Part of a small language model's weights: width 192.
MLP neurons of a small language model. Each row is named by its layer, matrix (up: input weights) and neuron, and shows model dimensions 64-159. Each number is 500 + 40 x the weight over its row's rms, rounded and kept within 0 to 999. Numbers have three digits each.
After each neuron's rows, "fires on" lists the tokens most often at its 100 highest values on Wikipedia text that the model never trained on. A number after a token or word is its count.

L6.up95:548503523502476482446497490499475517580409507519498510517491446477544456599493485444480516504513459516486489499498489482484549535461507493478503541485504582523527420562515449482402533487515484537493501505544554487418575478469468475509509452469503533471524473514432558478501498468533497492
fires on: " in" 32, " of" 22, ":" 10, "l" 10, " |" 5, "C" 4

L6.up824:499496545443548458421561449501567515492494542480488494523488474534499439577541490546471474514460431449488478553519493499497534543506484496491482506439560525578449502417505535555440430525476506547559523495495477529555531481535485505458529487558498429519478476490521573448444495584481491577
fires on: " t" 34, " a" 16, "ank" 10, "ak" 9, " is" 6, "all" 5

L4.up7:549526531529540478505511496417536526558486444512531503486590480586456475518512460475513514589399409521471540464542524429506540570474477536520478582447576532509442495538443467440534536459516478461540509533505444531502479492456453519468503547511453524465535530485445543446476515531555477548
fires on: " " 30, "==\n" 19, "ra" 12, "\n\n" 7, ":" 6, " the" 5

L6.up500:601472535465507582441566542539548478555526442532450474508511452509520501424405545463497466524432483514487576510503550558510477509515505519495437550514510476506466401426474442534504501481492494486484486534457497525564533515548447550480476469480498493531522570473526555594425515509475442516
fires on: "i" 37, "ist" 16, "C" 15, " who" 6, "c" 5

L10.up103:575566462446581513496544512516493550563528494533468531547460547486466457490522482436480456530430561480519518505520465488524487524455507493558516532480518503524430494492456476566536489568493486442539529452481528511474546440514488471453479591451484460488445453586470462437522512460431523438
fires on: " m" 26, " " 15, " \"" 12, " p" 11, " add" 5, "d" 4

L9.up904:574481525515519481418460489521563493545429426506520517486540495493539482440477506486521519474501431484521510463511477430510482499435574608536501554429429463485540549505463527507465449449468507498485507570543588469522462503522441473469466463483495496486570476541496550546495560553543577536
fires on: "N" 22, " |" 15, " St" 13, "St" 5, " League" 4

L10.up770:545568523472539457405458529528497456492521482496538465447535477396513499430431453518535515482545491480423459484550477458508528497538553550535472534509541519586489448514445544522518452528586492459511536490486523503460428500561407433427549484552545421541465477483515449547520485506409489489
fires on: "," 38, " " 24, "–" 14, "." 11, "201" 6

L11.up177:498497526508555491444439486506525525533458465535483593437531465468530469530455535491482519407460446443502501505516517484448583501498538452472465475482469447572536412454526496541467525487478568534564492442414445489435536494535424470522537444525546503519581460439453540505478523531487461490
fires on: " " 30, " S" 12, " Pro" 5, " N" 5, " Al" 5

L9.up278:506483456477490528493428510542499543503475402498536450530524490470528452577558520552553535427469532526480554439541476550535463586508457511519461437507461514464467424514450525478507484569453558463477499508506479531470517457478503477543502481520496470475522438485459528554464535447535449510
fires on: "," 29, " |" 28, ";" 7, "ra" 5, "n" 5

L6.up866:499430482478421528524459554486477522524497566438556434422475417536463429506567504484574465520497527553521540517448493544454531559466506506425506461510568444510491478575476458502459509574485438520500508509503507522519507583536511448455528419499531514470498456508495544456460538562545546523
fires on: " F" 15, " M" 15, "\n\n" 8, "/" 7, "at" 7, "10" 7

L4.up252:582501582534567514429472470521485518514516486517540463450521461474525476503517401541463404481532511515450438530568470484490511544499533499501385425476569508504484446524437420495550508498571542479442518503505471508468444396505472446496527494540536538536533435501532472418431511534518458520
fires on: " and" 43, "." 19, " " 17, "s" 12, "im" 7

L9.up871:443472512527485566477393469451465519554399453487473568485549570466492506563494509503501413447466472504488478475500493541485517549508504523520517506541525451579529437494449547462541476479527620517538543442484457463457509465560428501459511424487502501493521493524440515520474424491487445457
fires on: " Al" 29, " " 11, "is" 9, " I" 5, " K" 5, " S" 5

L10.up549:489524582508494533418559488491544547518527534499471550479548417553455550486459538430499507471479512555442538532464506442523545538539502511495481511480458467487473448508512506509500562485558509527471482485507504555476567492531455441518465498583552511417525573541494562534447569527456495489
fires on: " L" 32, " l" 18, "6" 9, " pl" 9, " Pl" 8, "l" 7

L10.up374:505566453554492475431442538531479431569554454473498485426481458553437511460477361550517448511545514451444491517549478451441520481481547510490484513464549564551559450526537519526482502500569507562567477539491549520516440559514462454519522518506433456540503489531558527548511501615487445459
fires on: " M" 40, " has" 20, "," 20, " " 6

L3.up140:541479566505500502537562470495534529541527488494509504494573516463540407496409571518538486487512464479476493451560490499522446555488475460480533533549504496418490460471451450454431534438476563488446521524459499480456503425464569493467508466499508458531484543496538563511508508534536554444
fires on: "M" 40, "==" 23, "N" 8, "C" 6

L6.up407:568518457365473425476441511508451464508516509460565488431457478528499460489570496643458537476499500511495508501463577516523495498502505471441530508468477431486515509490527548473535411504546473505503543530467523434520476475533498518468471476498513535531447474474474491503560510498469480495
fires on: "ad" 17, "at" 17, "ong" 12, "ight" 7, "ard" 5

L2.up878:471500456426568533510444476518568437514484460492510518478511488438445553553490451567514572496513513480448458545561522494480506486573447542521547525530507473474508514523505474532441506467467471521537433492516514553518491393516519443537478603504461471531504444486450536527475507539434492565
fires on: "ron" 14, "hen" 13, "{" 8, "ant" 7, "wards" 7, "oth" 6

L2.up0:454499479467477530497559451476493510439507549446575531437552509450511473513409529493541449500472494544446460546416516538530505524535484433428511450510530474543467477528421445456475491465505466451443541507574457538476517544517514520482535543507511547548500450457507609535504519557516437527
fires on: " -" 20, "-" 17, "/" 10, "r" 8, "'" 7, "b" 6

L3.up937:489440532511542506519507477515577459520522484510469500455491582544448479473437447465493431424477537450489445443564509523500513520485452459535501492493519573545451486482530534511474528491545476473578550553555474488490484503565520531481566557509503491574417489517478551556555549529491514513
fires on: "otes" 19, "ers" 16, "as" 11, "ass" 10, "ts" 8, "ens" 8

L2.up730:488562455459481512547509458493496523472462498553466487411564531462574473483493490485502484488488449558531483475426482527469563478454517480461458429509480562586560528474526478444570421428494439516469528531566581458491578526538504501463477555505507537494524434439475544516402486565533410512
fires on: " United" 22, " |" 19, "a" 13, "ed" 7, "ia" 6, "il" 4

L3.up296:577498494550545508426529535588520490565483391575484473476490565492493525469454443479433483584431501526522529482576514496513607474443510543447568560450457477528478412479526487502519507494479456497545517473537510563493510510449500511461471534487462526470480580528434472497484487544501487559
fires on: " v" 40, "ov" 13, "ev" 8, "C" 7, "oc" 6, "i" 5

L3.up604:474572480488542487441579558524467558536533466550488574486475488569544525552512514502504531487495452505455478425522544513423462541454487490491512481428474527563528529425415514618490423501477474452487522533496440512496584473434478462511452551488499467473524523532510492431495476495485479506
fires on: " C" 50, "u" 10, " B" 9, " |" 9, "W" 5, " had" 5

L10.up381:504464464508540462468521509497410535536497531496454526501495404487471446523498440490487453455493492494482513509484515471483577511422571532513536551500449490490493503558548418549476523543577470553500499438464555487488449440578490551500538442501476462525570504497490489519495465530498503477
fires on: "ian" 28, "ic" 17, "ish" 9, " m" 8, " American" 7, "H" 6

L3.up658:493530506504515436527477580560525556561424519513505548466506500438491493537447495478518434503431402532469538491431521525458527482545532500412426530523517547478552515575504317497542502555510493478516490523556500483446502468427481425531545418475505513474525549512445556468541471569475527487
fires on: " in" 62, "re" 11, "m" 7, " of" 7, "r" 6

L6.up582:518477521528532585512499451398515499446456440486565443497442565522450480514523527503448506504539532422515481498481504480545509483523490485513496484481493572508486486504497524460499479522491483593517526502511521486504484470494464484440531434487519495454574475500535575542490455528482557457
fires on: "ed" 22, "ing" 7, "al" 7, "ade" 7, "one" 6, "ate" 6

L11.up421:485536516509493487517556434510473560481510493500571589546530437541553484579504519517538512462476480453438500506486531510438545466534552502460516492460531487532535459517504475542523497450547509544498443469508556571436567411442415447426527487410433479456571506558548467549503431499463472500
fires on: "o" 38, " Le" 16, " Mo" 6, " Bo" 5, " de" 4, " can" 4

L3.up541:428485516482583517465539493541465477436450470499526501487524517476472437496502515510570533497446503435477465530567493550513540479468489470544547461513424577469476501514578549505521508488591406458514560476500418407545488434517504525392537506472548518561468537484448509503460552526450517540
fires on: "as" 53, "ens" 15, "os" 5, "ing" 4

L6.up222:527479543473475488481431499512495536492490408506515466487532430441483441527568496481548572490414512458447534460457483490443466568499491577486467427498465525527522465489484562527474462563450460499509521508566548497444483505452456501524531500487491590442518461492446527468467460510571454437
fires on: " |" 19, "ra" 11, " |\n" 11, "est" 8, "iv" 6

L9.up562:528586544496467468414506438471522542543492444520481537512465422583558527509443469460532530449447441565443492515450579473540569536464466596487465458504485466508488381491534517526462459533520488593519516465496469567461553506434488560491504442459528527485511453489489527489523554490438494513
fires on: " L" 69, " l" 28

L10.up227:481457454531510483474411499506565475592486401520531525482495501498499420421501477532544537493485466515519457464524565497486540482472460529507519473514484516539524459512503528464473497445480538480451476516475541535523447484467485540399534558434458580543538467524494493539482513533509518487
fires on: "," 50, ":" 8, "ures" 5, ")," 5

L4.up396:477557487538434532505552492468484531494519473540486498411509517551504460524416455496462456534539512462456525554501451514485587470507498470493483502552552579498542468489475488466508491555479526560562507504544480414494523486501507433500480517533485491578488546469474468540414540570556481476
fires on: " " 67, "4" 10, " U" 5

L11.up851:555482535502446500482533528502497487490499496486482494506488457556492524480522423546499480520474488428525433519487514523475543472409484483550463446460460443540484378569512430498502472448430481564558556467489489589460516496457535490492493534568498510469505490543541475511502502510494477462
fires on: " D" 31, " s" 11, " and" 5, " p" 4

L9.up393:516595541479556418453509522516451577489461413534525536495524470505440499522478492433493529415501439556457534550592533492511518502385510522513458511520479499526509371529515518514482521521550495566487524527509447457444540448510495470492509455549500465470507511471547442455479505470488503494
fires on: " L" 32, " (" 8, " " 8, " P" 5, "ll" 5

L9.up224:515494514502531489486533547541532482433469401498500527574550429476527529495538443484496539508552509513491475530486560441427516471456551496485451477406435542510498437523510554474529513457527522478538509539482581508473473491489474505468472488419471467491511464579519492493507531475533481527
fires on: "c" 16, "-" 14, " f" 10, " w" 9, "201" 5, "il" 4

L4.up470:571483540496559466477534528533458457545549485567453479530501456503551509480436439495467465481473451547524528549539549551508512479447556506426489511416526495517451470467470495548514527469478529458498423503509481503540486489513507503456519545504487488586451480503448538449489526567559466575
fires on: "i" 23, " &" 14, " int" 11, " v" 11, " ent" 10, "om" 5

L6.up85:504423550429462545493457496432474448472507508507517431458464469464486460480496534522471448440535511501499509516503525604558508525527581538549559558531582517470468538422536563463534530432536487536520473548452483534500526533497453466456526535403495548460571485447525508471444449514452461479
fires on: "al" 20, "le" 18, "et" 9, " due" 5, "of" 5, "el" 5

L2.up181:534497481470491520497507514502503546516535509524539502488519436534498474516439475509462554500508476429524506495504505555548546571537536434522533504464563533499441490522478462559564520605447477478503534547545463568428534416493493458541501551529500470559544441518464477479520525560470509443
fires on: "n" 15, "t" 15, "P" 10, "on" 8, "e" 7, "a" 6

L2.up99:432482495425492450468480443472572468530480489435510506489454491489463383565489419431510474471552463489433520517488573529499505534492472514474515431450512494577515511530495478514488442470536496471520519443515459511526607557490431472497503477550482542518577487498452487526514555542547459498
fires on: ":" 31, "'s" 15, " did" 9, " within" 7, " of" 6, " m" 6

L2.up266:498521573541499561485524495482526495481427424470534545423481476490487457538421557517436528494519469420429581508475469483533464472496462465541512513487456462527508554465456529480545480511500452512481532532538548497485466463558448437528534541468519483443508493563474502497397437499474492444
fires on: "ing" 20, "ed" 15, "ent" 11, "or" 9, "ap" 6, "al" 6

L10.up282:490451476411484472552515542436502500533461466480491507426498464578500482467519486492472457504433537497515538531538539457486567464498487479510490568499515456547518470596456505528537463495418449576467493525560518522605420474560479484496475446466451490474482467524488600466424545500463490458
fires on: " th" 16, "minist" 15, " ent" 8, "qu" 7, "l" 4, "ent" 4

L6.up740:538514584509478491520499499461518463492508454528477469488525499525485449441486477448457506515433483463550424503509532477591492538503561430494485513483525475565435467515499443526566519477490553478569486571534456548479555476442511523448533551494512514450541446521498480483510515543505450475
fires on: " " 75, "e" 9

L6.up638:569567451391469467510487468415495530491514534528526471518546505527467493510532455554526514512481510544414562485485540549430522442520560531418501523419476524566433488528532433488524482535516487465495510496545494481444540514520517518488469416516388525530464489566481553418496452532522452429
fires on: "," 34, "p" 17, " and" 15, "h" 9, " c" 6, " to" 5

L10.up319:481464532484487514471508504480468548578463498530584516499459459499418562547484561453561607515535539488466527522457513527483541424542467545541564530547502507479473505502482499533518443500484527534560468504542497517446522505537420485472429516425493532529582429515515517581474423561450487503
fires on: " de" 22, "e" 17, "ase" 7, "ree" 5, "-" 5, "pe" 5

L6.up816:585490585471515577434467509486441509468505501405514477471461466509545412564512470502471529503536483491472515496447566493505486470494482421489489493403507455556513516508553531483522476521554556435457540542481497439537503480504497509516490512565512546502497529478470595482473522541567472496
fires on: "ad" 43, "id" 6, "ut" 4, "ong" 4

L11.up286:476468436461536524444460485490543555481447469496527440439490485509546477456520507492506568472443449588499438483557542532504480528515558536483489478512496499531515479541452475488455456529441535495489510481514514539455568486499412501482517518460477554516564436582460513452472510503558473421
fires on: ":" 14, ";" 12, " d" 9, " de" 9, "'," 8, "," 7

L4.up803:510520515515587546475488519509509473566494497580538477479516459531526432469511518443507516483426441503476437499506486491557547543528539464587506508491468541555492446477506566488516551393553489484485555521483466550542544452559495441500419540453468519522415473477443497498480492516524484430
fires on: "l" 32, "D" 10, "g" 9, "og" 8, "o" 8, "O" 7

L4.up92:521546535458549603528507430494478518499476547464569511461426414467521460507494496536484561483405434500430442447460480461468497523532466479556527520561482478533622533515550471473446524455527463577555457535507495596510534486496484446529508498539498533470502476505502556468446464528476465529
fires on: " as" 18, "al" 10, "el" 7, "os" 6, " As" 6, "ist" 6

L10.up935:488492536513542489485554526465490507533439480539568483524506466480510436512439419483501477483453445454511419576580480534522525535518554462563466477468508549573522488564539555450498512495493513585553560448483435529506508451500462485453555469522485527485538479509533512534465545466523498522
fires on: " M" 39, " S" 16, " " 12, " Sm" 6, " Ma" 6, " Sh" 4

L3.up899:565482556436528511499529516480569418533455516569532399524453453424570483461516521540455481503419524480488473495529448541514450576506476508486466499447533550468516530447540469509452560412474500436463510507512546573447542461473520497521417481363494495384564493513561519532494479528468518569
fires on: " we" 19, "a" 12, "e" 11, "et" 10, "of" 6

L2.up357:451450497434507472525514453527463511495523476504504599487516540524468501447482526531464451540504514504484554426560473497536506502499493472508499591488386457496547498466604535446587449524541485503449528451475516491590529474452461556491472487553490583474488529505469550510560454525526506484
fires on: " Th" 21, " act" 12, "ice" 8, " You" 6, " cont" 6, " political" 5

L9.up33:514486493538546446457570544426516480519506451507499516421499441569529514489469465545473465489529500484527560552482462473461476503492492484556532543400491511549495398557488474513507454553464568565425483461473500589462456489461519499492501478541516540593425480508549489535525547473420465536
fires on: " B" 26, " T" 23, " s" 15, " D" 7, " crit" 6

L4.up108:438560463545505460441547497470554510507460486548510478570468476510474449535570455460499483483508553504427496509499614485469515494441439582462521494421524472468533502485490461496491468456502502455566507535457475454482472501434432471511543524469479479503560490480450515493531549511476464415
fires on: " of" 41, " m" 23, "ile" 5, " for" 4

L3.up799:482498498453479455488479442499466477525534467451440512520469489489483510532493445543497499516441389496516502546472493491467492582398437543537482440488518548534611446585430489466518513464508527483482577490541493590581474471502483540607475524497573489463449452510402498475513483478522489560
fires on: "l" 33, "om" 21, "oph" 8, "av" 5

L4.up166:465487561530507523534475501507537494426505507435491488457549534475500403470452492497507528479555467463511591381533496414482491540473472485529539499520500528525518451488454480458446479457520543538440583495487537524457471479493522425498422495550532538562484542458484529551465541515463529482
fires on: "==" 82, "====" 9

L4.up442:547482466529527457475499478414527513555505434427520489456492553538489448464561479461508518499433523522515553452501516491561541524542527460524463510483497595526488466476477571499482469494491507535527469539535423555533543540469479514479472485486523523460514480513516544570458543528545387549
fires on: " " 50, "te" 7, " se" 7, " |" 5, "ac" 4, "ra" 4

L6.up377:541528532431506566402468500488537449570470539525413529521520425567502518503519472552573533467483530407578504462469531474504500483517529478499505451537482615545534468564575503504497401499533477442477551533452498490498453458448485420496460494486428452413530469517452577493504482464462505493
fires on: " |" 25, "US" 11, "N" 11, "L" 5

L4.up649:562570499446527493447544521461592536482423401492530500441504438475504513466498434463452496539519537503537522456493507471479483461459485555472507527485550539526464470579518464496535470509482479565503582501574527512537430478503462491514416476533505451451488442546500484420482435556440486497
fires on: "f" 38, " of" 25, "0" 7, ":" 5, "b" 4, "ic" 4

L3.up610:482462513507542496477581531450543499479486529469552506507521529510548470534523464459473484513520428450452501514496510487527465496486464451510465464489524596464519498536536420500421524554505457556537467528501463428466544509513486538491477458549527424527463535486477558532512494547538450480
fires on: " " 26, "orth" 10, " several" 5, "ial" 5, " six" 4, "183" 4

L10.up132:434516447532551566468570520496481506478522479502536456469490487535451513486435520478491459534392474511494520545529441445538553530501486442525486528449546434554518460534494568396496544576488554508555509515488513515553496432513511501526538515598474521481480532552516592472451486458468461462
fires on: " an" 31, " S" 22, " " 8, "ug" 6, " crit" 5

L4.up160:521509468520511484513442477463441500495482448481490532504544529445436422575520510505486468500528532593512522464493467425417548505494523414414460476414537462510561515475455502490552533495548496450463472490563493466501527456550485498482484510530508490453548464545514505514424484519505455428
fires on: "e" 17, "on" 14, " and" 14, " mod" 11, "i" 6, "ar" 5

L9.up599:498536466483530515434475475490539445492469479486531519524526450478544533523514478529582478455535429502488471451444459577485539546476548470546494513507447510502557509526551530389474548488469494478494562459522499530573540430597528475471443514564421523540481512459551500506446425486544421508
fires on: "." 47, " S" 13, " A" 10, " In" 5

L6.up154:508479555503495529468511404402523464505451533500446490496449465581485471487549506561468461500438534496468504546476537616498479542506559488519501471534485520535437519510450509400562419435496515489503490472526525544429563514456452426505465467506396561453501503505519498466473486470511522518
fires on: "a" 13, "ome" 9, "et" 9, "wo" 8, "att" 7, "al" 6

L3.up19:480538531440480544451506425574505415545540498547490520537511520564455529565482526532492525534438444436483455488532486484495495493455526446543489547479544469537553469591499412482481440591469528429504522483502549470532553451477500503428473446508477520534547485486426475463474536566478549600
fires on: "an" 14, "4" 10, "en" 7, "3" 7, "rit" 6, "ans" 6

L10.up761:487532486552523467498503572516494540514588543478479559520541417513500468468515527492495468472436485450507550499487533508501600541398465483514579484490406416448494420462418525493433563519519525516481469466500523541487530463469491522467560442495548543558498476532521526530498541593569513463
fires on: "M" 14, " sp" 12, " S" 11, " inc" 9, "C" 8, "-c" 7

L4.up657:508525458496492415408466432509542528477482456583563535571508495560543460511483466537482535543459522538507451481477492512507497505504504506445497502507516455516477474513517513573482517415512513472537470454519568502446522495489500478524449532421481438463560501497495465508501504525558483457
fires on: "u" 22, " can" 20, " Le" 15, " we" 11, "e" 6, " de" 6

L9.up645:469489495504495548473428470510490560459491417481568548561467444474540411479511561536494512524480441524481470523505467531514578505466534469438492555500492462539553594566458491491468552423491431508506454569462537477530540423516540466535461538485541498446597523544518526510405566509493457514
fires on: " for" 50, "in" 15, " For" 6, "of" 5

L9.up603:527437525480526517446456515481530480583463390545515498550540481563517514455491451548600495487514481433494500494512505391526516584538527485508523458467458523497557474525565477485507556523540455472491508517585540565531493472516458484480554459479487505455523490519438522482478542531526548468
fires on: " |" 69, "°" 6, "L" 4

L11.up823:538434473482504436425425482485513461474505465492481547503453476554509439552491395479527512484499475561556493461490516496508593527578513496514483504423512490444556507522444489480482510454546486543497523511551515481537482483511474463516468497587438527489499505486499537511553417587511527397
fires on: " and" 32, "US" 9, " |" 8, "G" 7, "R" 6

L11.up779:512568523468530503430526465600498501582506536450463550448475480502453365463447497448457469448548466500479450522433560451492447538432459582531503527493542505527534468477623521493501472479487486549484523502534470438450525467578538518483502469485484521490517544440490543445491525516504449503
fires on: " the" 15, " l" 14, " w" 14, " L" 11, " (" 8

L2.up58:467463482513521473469566533517466476473457484471568481488558407446539442480508472539540540507395481425437463521516488503481543567553550508440543511551442519490523489555510426511446515550529425542505516487547432488579416441454454472454444522516521491483509490503500529483495530559526489507
fires on: "–" 38, "-" 27, " |" 7, "B" 5, "ü" 4

L3.up821:433533496560505521490574417568476548553505558526506548537529508509532517553492525504512562470474456527490563507486511520488463508505508484496562501489534462570499501505481487502519416417564414434537451490461457465526506468438512456478531419493421486506504520487426546450590387547524458528
fires on: " to" 29, " for" 20, "u" 8, "W" 6, " W" 5, " For" 5

L2.up74:517497488477406476522486476506545523498446524510479497418490484443525454466503462448479477467536441551501513464545472433498485494556446477546548505453511424473454511509497504511520495481499522533490497495499503550602497499528488446546513493509570425499441494447506480468546594549492453508
fires on: " at" 26, "ver" 10, "or" 8, "." 7, " s" 6, " (" 6

L2.up585:425539538498497495574514483473523497487473503492506545466518498522537493520483473519511471500539413485471558496520515553483510535482600460512475509479504542567520537560526484541479496492491443473463503555477553554506489513483521494482539522520544538565521403506547507476421507572555517471
fires on: "ia" 20, " United" 19, "ian" 16, "ri" 11, " in" 8, ":" 6

L10.up829:549559581453472457466472478517515526540546510543399500480481451504462465526474508490486524510451538557440494503509453543511481536437542526511509466489565440501507455562502512435441477519539528505479546512471503433467488455518567479579478497442521586470574499467466542479454474478463456529
fires on: " L" 57, " l" 6, "r" 5, " st" 4

L4.up37:516546525468522536478464443534509439517417438544492517512514507525517456529520472506557537538442459523507480546431471515487484470577568479524573498480537495506529540504550485515497484466468440492475528541522474522555509421539467431482488566414511453498529493461418531542528506536514510383
fires on: "D" 14, "L" 12, "el" 9, "o" 7, "N" 5, "ro" 5

L3.up567:511537555513499461476560474476540485582511502417502496486461567519527460515508536518470456521557593469518483486488490470460436547475459517543510509397565487502486417431588413438519450544534505423500483466499484500494451449489507492469466453471517476528469487531535478523553477560462532468
fires on: " the" 24, " ad" 21, ":" 12, "d" 6, " Ad" 5, " and" 5

L4.up102:434469526521458471481494477468499517511467532554540490498493447476570483592442485476539575506452492535542480470559526494473589446484553475490483499558476541531505549439450496550573456499482481519496565483537491495546513497575474444438485545434525509480432450480544499485449525577565478560
fires on: " |" 33, "-" 25, " of" 8, " as" 8, " R" 6, "al" 4

L3.up411:527447533524460528498553465501523464525531482423511556530497465519445488528479453515479501552531536499459577521605584542443488469471547434458510498452518574532519440442545497511496531537479488485503474406518456471526495500431508482505533492493458513492523558551528488527421479572517496459
fires on: "ag" 16, "man" 14, " M" 14, " Ma" 7, " West" 4, "itz" 4

L4.up929:524550509491537559474465456452489410485528468494487557479470520455505439497522450509419534414506494507474500387445465454520448529434499483500480489468560491522458465535441485486470468456477499464534484481578533497477574455483541534461510566513515488459488464525453555428520462579585444538
fires on: " in" 30, " for" 28, " by" 16, ":" 10, " to" 6

L9.up916:489512512501521486443466512503480488513517540468469479437457477530599458446502536481455477428516503524472547478530549483483546464485610513405500528461501487483478523514492428514570438535562524523501468508499532532555545428547479498433547447528533526450572467479474523461503511462442506464
fires on: "ian" 45, " main" 6, " direct" 5, "ated" 4, "ed" 4, "ish" 4

L9.up924:478491528539532512539547570503472557584478542442452532517554499465510520500606492549563427523508549490402525503471482516501571483418492498510508484434422465528513404541505574462502568532431532558453476464518433533567562423533471514482500463481453579535457524488538509520440495484481492462
fires on: " S" 98

L6.up451:428437531515574492524508499496504501533511500521422489489487491572469477508561443554473489464460439537559562504449512552465524485518436459512500475456513545466451511488506503462509458433472503454465470500512537457467457483557499508509458533540514516475443420531471469558549472598539501451
fires on: " and" 67, "ost" 4, "oph" 4

L3.up629:501580553449505515490469407517557544452563516456563467518511476504495486521485543506498582542466496496518498523467459564488557524476491475530477462543454460566530509470517561474472491472516518510535464506526498508460431466518523451479533494415498534496460487469520549540470447519472450480
fires on: "ar" 46, "al" 16, "s" 9, " as" 7, "ra" 5

L2.up503:458525476442511527472429458449535483525422425527520515527595478485511485493469541586573428481477492540472486448478483512498513535588523499493522499493581455512520530544600502430517513503507454459486548576545508515526514485524432490536519551496534452465411499518483557479508503572452551520
fires on: " C" 31, "F" 13, " Sh" 11, " O" 11, "." 8, "O" 7

L4.up472:493459543482491531426587453515475550549529520569502462490451580516503486515449579490419494531502443468486555462536482458506558442494515521501460517505480455521543460543522488505503499566562564457490555587590535522503587504472506469472432472492459480460578524552453506568520498525509517521
fires on: "en" 31, "T" 24, "ech" 13, "an" 13, "O" 4

L3.up544:476482522473515560484467537497491503447503553471567493429578455470583428547377513497491434527431467464497542527566543503509515499513515421461500544505436555494503512503460441529542464496502477541498497518512456443518478515508481462515474506479547539506516519516551546538455511554546422559
fires on: "-" 50, "|" 28, " comm" 5

L9.up936:476471460492465528412568459424462522529522531456489491491512481479485414477560533481548454543558533470506516507469522543542588578445488494556565524516487557472632461554521544436476489463506542521564534485480493547507458421484412523508498464487509513510525519541533501579472486477525512431
fires on: " S" 18, "s" 15, "ations" 7, " \"" 7, "ures" 6, "es" 6

L11.up194:445491495522481509522476542521506553527456502509426484521427508519476514486595533550549461501552575449496479475425473532486559485499510430503459504509441480566527407523516536476487470492542495522538467503490454476424510449536504505478470529403530546522536513509538486533456569527517448473
fires on: " S" 42, " |\n" 9, "2" 6, "/" 5, " is" 5, "6" 5

L9.up705:606537457425465495433464541542528518493434487522529487567525457446446444491470440524502574533491390501490490491504470485511469518481593535477481460402467541503534419552552475459424536462491516539553481442565554532542508459471484462487443459469483477520504438483571435560525469448476502461
fires on: " le" 20, "u" 12, " c" 8, "z" 7, "c" 7, " w" 5

L6.up637:549508483455500577464464461503507436536469453492565518478547538489604497438549427519500458563491575544463494508524486527516519522514560579507508454480508537581412491574450494519476445430501463458525514517503474450448536470540438490440545497491493533538543527494537523507495467555507508553
fires on: "'," 20, "." 10, " |" 9, " from" 9, " of" 9, " with" 9

L3.up436:501577527469494449422513573437483500461504505518493555531530483542481461483470424488439494514478434514516532403454548496489542522492507493434483519437485477591503443559529465507525497493518467460505454494488494453459579462443572505456457476457423500406460421531499484457502455580519527575
fires on: " c" 15, " O" 9, " to" 8, "op" 8, ":" 8, "ap" 7

L10.up140:563503547497566431407481528489466440508490452498539570433494522529568489488498490519486474483468509477536527492504540492512508486448497490457528476543531478519465485512547444490447482443462500484546509478479546527501507432493577543470467504517486515432505451574459523552538470550390422516
fires on: " c" 20, " d" 19, ")\n" 12, " V" 8, "op" 5

L6.up705:537508487427477518478507535480483513462470469411482518525515509507504521564494485455456570489456563602459477506528469448460560503530539478480554475439425483554538489460467517521502457511527435462484522527566493507464472479552529473463433484460487539504492422551436484539512505521495412480
fires on: " and" 41, " be" 19, "–" 11, "or" 7, " Nor" 4, "ar" 4

L4.up343:429445507444544511470517490520540481494558433537491575542505491518513527503469504509496413517456525474515599537488482530558522454464494483536539524506435514557544479481497534483477460467491478455486556554522515472580532472553491588477488522573483544457480567454474539538444439615525508506
fires on: " cont" 17, " T" 16, " also" 12, " ret" 6, " Th" 6

L4.up391:571565528438547509464539495449526520490421448483515546470536516514457467511540556490484461429515445455465578441484499446518482520458450561534527502464539487494533495510507590452488452505530533572592471474527500503506506445477492494506484546481552471428522488482537474509494405491502482487
fires on: " that" 59, "n" 8, " of" 5, "f" 5, "if" 4, "ic" 4

L10.up636:519518472519519510489490524555443531502560474484535418469478505546477532458494424544495480529420510530486518474447509544493464504484599494492465490493436526484434480549529451498476480527498584505602492513550501545559480486529500519470532579415566543513499458596506560481458524513421472449
fires on: " w" 21, " ent" 13, " gr" 9, " t" 8, " comp" 7, " s" 7

L6.up307:522529508519503546450405497463461482516497384439545461457518563552504515460476467448474524480554519466495555446474475543551456489489484532484510421482566571507543490560496574490491468513504527485489489443472486547519502476451496547479487499408454431479526511521513545558481456573549474470
fires on: " " 23, " which" 8, "n" 8, "te" 8, "ic" 6, "u" 4